python train.py --num_hidden_layers=16 --head_dim=32 --norm_place="pre" --rope_theta=10000.0 --rope_fraction=1.0 --qk_norm=true --attn_scale=0.177 --tie_word_embeddings=false --beta1=0.9 --lr_head=0.00633 --schedule="cos" --final_lr_fraction=0.03
MLP neurons of a small language model. Each row is named by its layer, matrix (gate and up: input weights; down: output weights) and neuron, and shows model dimensions 80-175. Each number is 128 + 24 x the weight over its row's rms, rounded and kept within 0 to 255. Numbers have three digits each. A neuron's up and down rows have the sign that makes its largest values positive.
Before each neuron's rows, "fires before" lists the tokens most often just after its 100 highest values on Wikipedia text that the model never trained on; "fires after" lists the tokens most often just before its 100 highest values on Wikipedia text that the model never trained on.

fires before: " ", ",", " the"
fires after: "2", "0", "1", "In", "9", " in"
L13.gate251:117080118164125147103106100099151118152097149137134085113142120146132115149125155122136120152114090157087086115105117133163172123140124144137114142119103117200169077113110152116137111114181131120128154103138128115126099148114169188152128149128192113125150093160118140085129082060132148092
L13.up251:149105112151135143113133151151118124140121103152116125098082135095125137152106145122145120165171138132094129116130120110161162093132091180091110116151125074130165069128110100086172134122156146138094125109115109128164172158081129116154106109130144141094129147150101153107105120090132106123
L13.down251:128132154125114119134088120119132153147169126112111160119097149185147160074146082127110121168132116132127099098142137139172138106097116153119095103159120120130109130144086133125136157134166093113092126151153127115187115118138118181120132138118120127156098121126143174138153132130174182116

fires before: " ", " |", " —", " N"
fires after: " ", " —", " |", "es", "9"
L9.gate39:148125080128123132136120143113089139136101100143120140114136163131121133153151103165179145116122112147134120160172108116101152142148107133155140120111141170113136112102133144163127153187110089160085154164136103095071173178141067096102109137163114103106125109092098133139136141147111084108
L9.up39:109137107115108114166157135107154127109119123124146133066161143125127179117131131138178125135123128115106129139135111135135161172133072129112118094125204136113147123091119140135121128154115123109117117155111161093138150119163129133136092110162100108142101101105089090159118147123118118136
L9.down39:133132134152143097094117133177129136127071126118170133116126102144101162146158146143130156107124111130111129147144063138122150137147139140140125084079084131135120146129155124136151116157117150111113138128154092156096156137137140110134149156121105161083175156127103154096195127123110165126

fires before: "0", "5", "6", "1", "4", "3"
fires after: "1", "2", "0", "3", "4"
L13.gate357:123133112115097108136154126101136120123083124099137142108156136153098118091100163136102131142120147097089131173155167136159180156133153130150145133144128123140130141127122178157109149129148150116119159157103072125138126166151150131160127145125109095142156164142132149122124107102118123140
L13.up357:136145127100113138114131111099127122159137129168120081122153095134140119143118144118125114131162128089136146154121097140116156130111118141131159134115106113088127167113091134145151152156125115127101084122074142130120125137132119094090056104148166140138107099175118189120166136096104109186
L13.down357:131142104137136095139151124072145120161132149145133140127157121112110135167125137158071132154157163117140122123119185126169117110136133143118146168136122137147154088149117123128141095121140152087090095121094153136094115107131152127130137139115105169157136102161119147169136141100082152127

fires before: ",", ".", " and"
fires after: "0", "1", "9", "2", "5", "3"
L6.gate423:159130149107149139112133131182170125086126069144142154138134144154150123102158178166075115169145103148119106139153151123153101123160108132111131112102088101131135086176081152121143147075129114124160104117159136123123134140129100166148138098137132127130130116139104114094100129151144124121
L6.up423:159184117117146191107128150140155096142157142133140131126134111143121128146126121131107150184118133120122124119169154110172095148158122160115153135129140119120130112141089130106146122102136116150144082152173116093096131142133103134134148113167147124112100125134110097124111131105129150152
L6.down423:128158155128109121137125151113108097154137120127126103132111084142102118155110118105141154109116129091143109144139132154161146114129119153112156159150107161044109140095105148109151159087146119148099103130136129132069128138108121188121100134133136110131135114115150131107138128141108136111

fires before: ";", " |", "1", "as"
fires after: ";", " |", "0", " Te"
L4.gate307:100134140127151133168162162127149138153088145129148129091152148126147122121150134121174124122100108093080126096142109150121127121110163137137069086164112125149145115128175063131168146166108147125119136136128098137160139140112126089118134123119161133121117114104121114113142066127107095120
L4.up307:114098136130114085155119128107092104146096116148125134084148131068152107115145094115139152094128101125058173105108115158121152108076168123159119141156131130117139144105191126151136142189128136084113128148137154092095088129153145094123105132115165118175124108109127133118182119180132114095
L4.down307:116126109162119137140087129167151129126120134145124121115100078142123105136156126111143126104152136138112148110122156150153145140125105148144138146139134118092124134134126144106062118121132130150138137095123132116177129105200089122126166153117132141132088123129156159129116108109107148120

fires before: "9", "0", "6", " "
fires after: " ", "–", "′", "orn"
L6.gate463:088118152112130123142114118134165120112125078111109101119101115147076118125154156103127138155084164121101131118070137112099156119164141153147096146109153135162161107100143143125100132125104131119145115142162111129113118115142105139082147122127133137156141133118105140115106156143098142109
L6.up463:134103148166119080158122119125148138127138168080160121102141150114128099131138135137139132086133119096104138117152121122143152143134063124132136126162116121158152118095129164159142109112102145177112137119110128152135127171118109076108116102160126094067118156156129120140120145127136136078
L6.down463:103118131163125148122069115111125133118126191134184126106093146147131084154162136137109093104145126172115122142129113116108091147131077130093109116114089080098086115132108134157155078125127146162112103079120109168119117120151098090134099150178143133074135107086112166124107141145158133121

fires before: "0", "1"
fires after: "2"
L4.gate451:133141127139130191132145115119121077129068117161106149131147182127142114183090151147130136103132152200159155146104153135106129124168155162145141090095105117163112142124124161104128145146178098101132123096106098100106108107131114155113130136171145178111112151138094140124102131101118154145
L4.up451:105111131103094113096124144149121160099105107151124114129126153140121126143148122117124143096126148161125145101136121100071133083140117138098122153103100156116139140146096118169141111138121173137122137164146136085130157128139137130163119103154140155102094112131112121138138094112110140150
L4.down451:117116152131153140078138127122161139111100113105131110067081134077124160127128108092125103131128119142146139131135113075071093122126141140125139119091139124114113159141106145166125138140121104140115107121164123115126148113130137119128147111134128139120103149118129115103113116152088126131

fires before: " ", " |", "–", ":", " L"
fires after: " |\n", "2", "0", "\n", "1", "9"
L6.gate60:147169152108098158161157174147125131126159150116114121123163117084085130181126106141142103110164093124139150140141082145144152128146114069144191122128146162122070112138103152103129150086147123112119146124135182154110140108078117115121096080095163129106171128147106125150151144128149109114
L6.up60:122172114119105186162133156132155153130158137116148097132162110119095108169113124146153101105142113149152148125130100130164149149138126125110185106109140161126071084150102155125120147124141138162129125075158132153089138154080124147113118122116112100117193103114114136164158143125169112145
L6.down60:124092162086141126095112106129144147141111116122137165103102114150149132101104099187105123154129088100170136143142120102092116147131160176130126104091167127110153117143161164113135115167099098107070148115152112148161121118098129144113099135103134089157127164126158170120121108141163150123

fires before: " |", " |\n", "–"
fires after: " "
L5.gate457:153111153107093161145170122076139126121150113139134108123161125139138144131140128163154103142114102153156154147127115075094185128137119159124167139124106147156096126125157109145092137080148123088115141173131139103096138152113127143123092152116143109114118121134110172096124107146112128132
L5.up457:142182135145145068091107130155115139130129158126138137157140126130153140116146151097103151088142107148148151119138125104132104095126111125137102078105111131149138111158127120115184132113111124102147118135115149139153146136096125147043177138097113133098143124133135167140125082097164142151
L5.down457:118150168091129117153144129136157099106132121144135120148127120100120115111116118087176143072164170153143113119108128094114164096124160154142132155131125115162165088131128168124151082135126150095129089149089122111132126112149131087132154117124142125097205109147135133136145125073152122111

fires before: "3", "2", "5", "7", "9"
fires after: ",", "0", "8", "2", "1", "3"
L6.gate261:098137091111143070116114144123131159130118132104110125115080118116150116175120118162145140137134151055123135129118154115172096126122074150087135151151114107107116117131148090160150148148149151154112153158151186127151140092116167110105134137107096135140156112142145096107137121112162088149
L6.up261:151162112128142119143077130122163088093126076151091136123142121112108137133089093164116120160148112115134135092109148131133095108127126176161148055139095125121119144106136124121140127125138134134148132148169126124129114113149111143111126172099083104172138106119144122149123168114145096108
L6.down261:139137143125138094106149137105162154091156126102116086103131151111171134117099159139129109145082140119117135156122148134140110125123098146081117130125124150091092136194159153187105127146111101134113124092111101146078139088153098096121149159083129089133142115146134118136097139150096121158

fires before: "0", "9", "4", "5", "8", "7"
fires after: "9", "1", "0", " s"
L7.gate454:172150131167113162113142130110122155179139114115107135148126147166099137130132136138141107136156117109100130138139138136167130108118104129141155131074117112111137159141102117119137142101135129119159133142129135107143164085112099145116135123119124133118096108128118094161158130082135142140
L7.up454:119098111149127134126119069142154141147152108097153087134143105146132137149142145078123138161133097107114095121145155099116137135153100148111099099135096107139111128133143081122133155127124150138098152164121128156114140102178113157106128146138152154107136132117135140170127085118103112160
L7.down454:106126137108119116153139155113072108165134122092151099118168147168105135160131137124143116059142128126116151105094090097116095137140148097101120117111114152123126142154108139103145113122102144121166114103120160114100109144149182104146098148102117108151126072141123121180099095074136143094

fires before: " |", "6", " |\n", "5", "7"
fires after: ".", " +", ":", "1", "2", " −"
L6.gate97:106119119083123157189156125128101122144115143132104124147095131136118153105177119146137147141169143149160142124106142122152123136152135112141164122152169116135164156140172104194101088106162122138126127137131156111114141117134072091101092152150146091114146101090141147163115140124132122100
L6.up97:123128101119123122142113144112112126122105132116116119113145131146099118137183112162162145138160118110150140139079150138118111175160136146160161140141152122123137150114125112175172125115139155125073147144167139095135117125200082120082111131126132086151106112131105151125119142145104130113
L6.down97:114093123153160116176140145115119148125141134124118114125098132078097091155106144115103158123180096096109145129164175161108170148158128118141143120164121121111134125149092131065139117106095137106110111129141143144116119108100112145104149158148120129162054116100151149110139141135099108147

fires before: "d", " the", "ck", " f"
fires after: "o", "ed", "oth", "th", "ved"
L9.gate303:135127179177126103081148095104125151104084129124140129158163104159136152137116135128139124136137094145080119118099093131097145135160120125133171202121154122102169149128104104165143120096120112115117116109119151115131103100118137151143116123158154103161158108081112156114185102173139147159
L9.up303:104153103123132122159122146109142137149099098113165144110157139101094157116111150146165112115111127129159153134109104136120119142171143097141101116119127165125140140125112182098131144118081092154083145118122113162123166124140124141151112165164130125113127202146110108140137107122159192192
L9.down303:127127132111167076113149090162089142143139095166144172103125125162157118131136115100091136120162142122143126106134099153141087133107118117135125129107126123153111125152152125136100068156166125107155135154124126139132094097131122061111148138109125092090111111133162131114119111143118130153

fires before: "1", "2", "9", "5", "6"
fires after: " ", " on", "On"
L11.gate423:119167090108141077143136154144120153115137120068131113097116135156141139174139120087103100113116116097121168119119140149135146177139140133136114123111142121147151084108144117129174132175137128115114179090140112120086094165104177130153164167139145094123141120142179121156118128136090092135
L11.up423:117117187148132133132128117109109060095139107116107130145136105144069144134149123106129101103136116142096140135146092071120148132152132158119128141103157127081113128148126149096127112102128126149162152081094167096129107092089137173152135140129143092168118141154144101127123144102124166112
L11.down423:145111138147155101130091112112157134121170121110172133155140154160103111110135107114146091095088120093112156120135146169158109146137135114171084138124127135093116130130116120142142116117113142127122160101144160134101087171140130128121139144113147124131135169125108127155090148176136039116

fires before: " |", ".", "″", ";", "3"
fires after: "5", "2", "4", "3", "6", "0"
L5.gate283:130163092123119147097102128170100170101101120155158168131114121109106152122111143130102122122099125082115095157123127101156138113134113139113151118139179126181144130098130105120153096082161161143142125121128102092129138082134111143115120135101143159115109121111076108136121130112143151137
L5.up283:154115090126162127107133146153107160155110111141122130107153134117154145111107122091130099123097109136100078133133157102148138098153112124129134134129105155177132116108125131104082070102159121166113098090133083090149151125146078158163118124131117184120096113112104102158106132148122125156
L5.down283:176095133142132109117127162131125129158143166127077123088130133106152130106126111101152135128111108138103127158126098126123091119132148141126114132135100132121126131121127138083085083126114133138116106139156096156191147155153089131175145132104126119104137155154151112141146127146092121088

fires before: "1", "2", "9"
fires after: " the", "1"
L11.gate111:172111157143089184149141115136156112087124112112101124159133104138094152075110174155109141157143151165088123128149149140159102106157142158133100082099094143165117133098107160160170131117172120121128121119103151162118123113137091098131141153104150164114156108108130168123112146153147154158
L11.up111:130095147160109129155129114127140080132116105122086144139152131100115112070123126089159105129105125156138172143140117096156143106143098109101122153137112142126118111151153094169160113119122145106132137127102117097160135169109115146118127105110125132193126129116182152116120160143151160125
L11.down111:128132149118110153155066121113117102091124154152160117135149100122123154094190084153147119141132140124097135135096144103104113113095150161139113115154105119144127086108098161107122153115156134123162129092130133115098124091171119097142145109105174104086135087150168130177157083106117126128

fires before: "–", " |", ":", ";", " •"
fires after: "2", "1", "9", "8", "0", "7"
L7.gate175:116141146139121142120125143125150125113143126121159131118122137130123126155150090113128128136153148146157074094128104128166152127135115098122136105132136160099137105128126119104116157109069125170116159133179122105100157111152100160085104080149094175120121090177081136139167105130092111102
L7.up175:106143141149109157115107141135124116120134119133122114120114138156124118170161121141144175170152172111141076094116083128132126111137137118156121104144115155105124103140120120108153143134076128173158154127166128111137178140137086138087117112140116168145085128149081135127176082134143111078
L7.down175:138190149132124130145129142145154121110118119110108112149088081128128102119117134130152139129162165117112151184106143133099123155121144154103148119102153146131111096132121139100140153142141118156136117121119119143131163152103100141142112120138146077153139169150134127142117141113137140121

fires before: ",", "′", " October", "″", " December", " –"
fires after: "2", " ", "1", "3", "4", "5"
L6.gate105:095110128101138093120116153145089138128133144156095120137088168122096090135140137142112110162125141114080110093142166112122121107131115148081141098078114092148113158080100134122113106136131091103140134155128144129128138130139059140120113144162132117089168162117121128171088154108090145081
L6.up105:083136109107107118133127075142080114124142117153107138130112180136113113144123086144093135156103123145120132110120164120118127141122161192103121121120115091147067147108122123110095138146158107086114108122126157124105144157184101130129142174141127120123131156124126124160057136084078133102
L6.down105:099171082076147146130126117154120113147161108102105128169123107122112116102138134113111182118094162122114107134097141160174133158083105171142101102112164112132120140157101091118091133112143106159128146152143150134140136129134105101140120120111134136155090123151148077144121126112141145121

fires before: "0", "9", ",", "–", "8", "7"
fires after: " "
L7.gate318:101154112117123122115115092104123153101133148089125120125122149133138115102135110132128095095111136129120105168123120159116142146105116079179084156126148103107136080141145115184096125153113133144153122164147168149134140095120123130128072115138143127142134103127114142112125138104076124196
L7.up318:102123122134137129129107127170178118086152118116072120117129135108123113122072103132131097091099146098153122196123138124129121180105127158117067139136130149118153113121126123147150129128113112133165136160119145156162150096087175174124145139176102120118160125098102152106120152139120109111
L7.down318:124141135134090115122110100122110098144102157095140134163139155153145145138168153132165123102095152118154104145102139145165149128088111173110086113098190136102118109148106156127132155132145165135155106158170144123079145151091135091112138123128129128140097127154124091173136162087154149147

fires before: "–", ")", "),", "-", ")\n", ","
fires after: "5", "7", "9", "0", "1", "8"
L7.gate406:149125121130130108164153121100195180129125092104128131140108171177116111131144179105139148129169098127137130102151107152133150132136128178141083091142125128092159104133120144115126154146101132182109152104184138166104115091141091119097154167130130095133149134129137125140163164128155134113
L7.up406:164143135157147151132150096106140106146141082128129137177096127146101138106162140157134187177166122141145128130123165128122155167113142135180086132152104101103142091177090121100137151130091091107077160133129109158154127119118102131118112144083090144126148110112100128133167149144133136133
L7.down406:117161128117123116139149119069143131115145169182098117172104127135095118121147114160100119155111130121165145140113122175152164154118163135094149153150122126103126166104116147060130128104117140113126134132144122166153135123139105142130130063135115133153160129113145104140164083136146180124

fires before: "0", "3", "5", "4", "2", "ect"
fires after: "er", "4", "5", "ch", "3", "6"
L10.gate125:126153144102128091191137161128119117112161121100140130102193096094156161116121147123124122112106135144154115118130118150146127129167110123144087142123143118087139103174084162130148104154101141084135091152120098127130115131168132126181113132114135123104138122159137119123181135161170134159
L10.up125:127160118138127141106140082163137148118086139120123152122099118123116137120146146108150160109139164103093139128100138143138125120116104137149104146160093128115156161153092160161099189162122155113147105145111147133142124114096168179151137160184112076126139142165157156138138130147119136104
L10.down125:078133145119096133172101113106114098125129115150156150137109108094137140155112103159144091127117130191159155133135136141087097122130120151116171130115132146090142115141059133049130139205134137140109095111147098183156086167107128114171105089113156126081132118158115137143157100159122131163

fires before: "art", "end", "ain", "os", "or", "an"
fires after: " D", " ex", " Ex", " Ind", " De", " rel"
L10.gate322:161160087177140141168162126127144116164092131104128128116117198128121179134123106133160129114148161091097148153186101123122143155134145107108141125168147093074088108115130111093163157126098116138144098156137153142114109161125141104127117126143128091101116113152151105117102101131128136149
L10.up322:099120089130109114153083177099106159130124091126098152173132130102111133095105121132130139124113150153099135143140157137128141165096114133118150111164130104119148126127142145123151126090112131127139125111110111136120125137098142116117119093124145123101119185153108125138158106153078098153
L10.down322:127119137126154142109103168107120138162151100142100157114116159125117136119141105155145150144157126164110098160141161137155113134164156105158178110099142124146140142116132130157166121099131114123100105153145093120116147144171137094125112134099134121097115106111143141113107155129120129082

fires before: "ing", "es", "ten", "te", "er", "en"
fires after: " m", " w", " W", " sp", "m", "w"
L10.gate431:142162134111137132161163103156160116126108091131147134140096160141153148126120145106117136157108139090104124131047133127127115138101103158126131139126080112102131120120121130160100139118104089120108111115124095135131091117139150120132141081146089122160103170127133154109119132144099169148
L10.up431:123130127151108102152168158140108149171097152086122103163128147135135128156146127142134109120144129124112123098125152110158086140151167110093153162127112129059120116131109157118115159157082186184159194104085147116149168129126168169164133134131150124099125145120107123144094144087137140104
L10.down431:107142120123155116156141137115130101135113144108142129095127173128129109077133132109094164134087125121128174192154086151121109147113165124079118135132135190085132127115135112166157148085060126121146122110138107165157132122110131118098156130111107115121120149139151162121117144152115103094

fires before: "9", "0", "1", "3", "2", "4"
fires after: " "
L7.gate369:121151161091095095106090122152163091109174143094132102134145130146165123162146114145146134152059134175127154110088146133106142126139125099136138149136143167158089126152131153125098114121106139140114136124199141150154126091121129164118128162123118154109148119105115137132103138100158151150
L7.up369:115137136185136120120138125125112140103130108138147122127094109123070126125091089131118129119122104133121126118143140117131110158123126134153122149151164165132126098149133090133163147137172096139140138123153124154145135060138172093131107110107118131148142136088093129151136138108121106130
L7.down369:139154145112119175147126113109148065138149147128139137116120123095157090155171120145141115134154116145103117150125133117115142143132103134145128125103115149113120113171126170141098107123123155084077081134089104171091127132098135174094107138136113137121094123158127095099076132156134129152

fires before: "ilt", "ican", " |", "ished", "ish", "3"
fires after: " p", " Rep", "1", "3", "6", " "
L4.gate14:100071122124112115137130129116164109135132167100119064122149120122100102127153135110102127130094105139099118108121134123109153136129154101095152121172177119184159148158148115140122136190105154115140128108118063108110147133148092106130117131094139117139133145144097121151103104165143145115
L4.up14:128089139138139081119064156127145155140149157147134092108148159118144146074146107115150118113120122112109136110098132119160120173139139075176074137138170130140145096131127118125090110117116132138119132123146139114105165145144110155116145155110134193151086106138132133151111115135138161114
L4.down14:150144117123060111125118134097111113109159129193153138091139136135124168097177156104134130119141127122093106106131124106119126129118154062148113135096104118084138143090180115128099077099121106115117148137108134094168151145159137157109161156171108160102080122144113125111094125120110142112

fires before: " |", ";", "N"
fires after: ";", " |", "):", " Al", " T"
L5.gate356:138082077135086130128148149116161110126146142153127148158136115175118150137108116134132145135102118123129134131109129082096154119088163140125147104148120127103126094117166120117169166145113167153130151088149125140085109104133127086084131123115169137161117125122114103133114148106127135130
L5.up356:146067082146078126115136156125195149147131134153143114155133118164122161125125128139153137124119104167122118125144137090133172113125131131133101118116111131125116124174150121165096132182124160144133189155155110142145108137158120102107180166126185149150083120142133137150177115149165123106
L5.down356:099073112153135144093124135191154168138183119120114082136151112147112129134146133150163126134143119124118055126143108151120172110114123126138115138136084113107123160166127112147154115132143126144135165136168116134181121140163147117111121116127123156140072118130129143139153059178162149160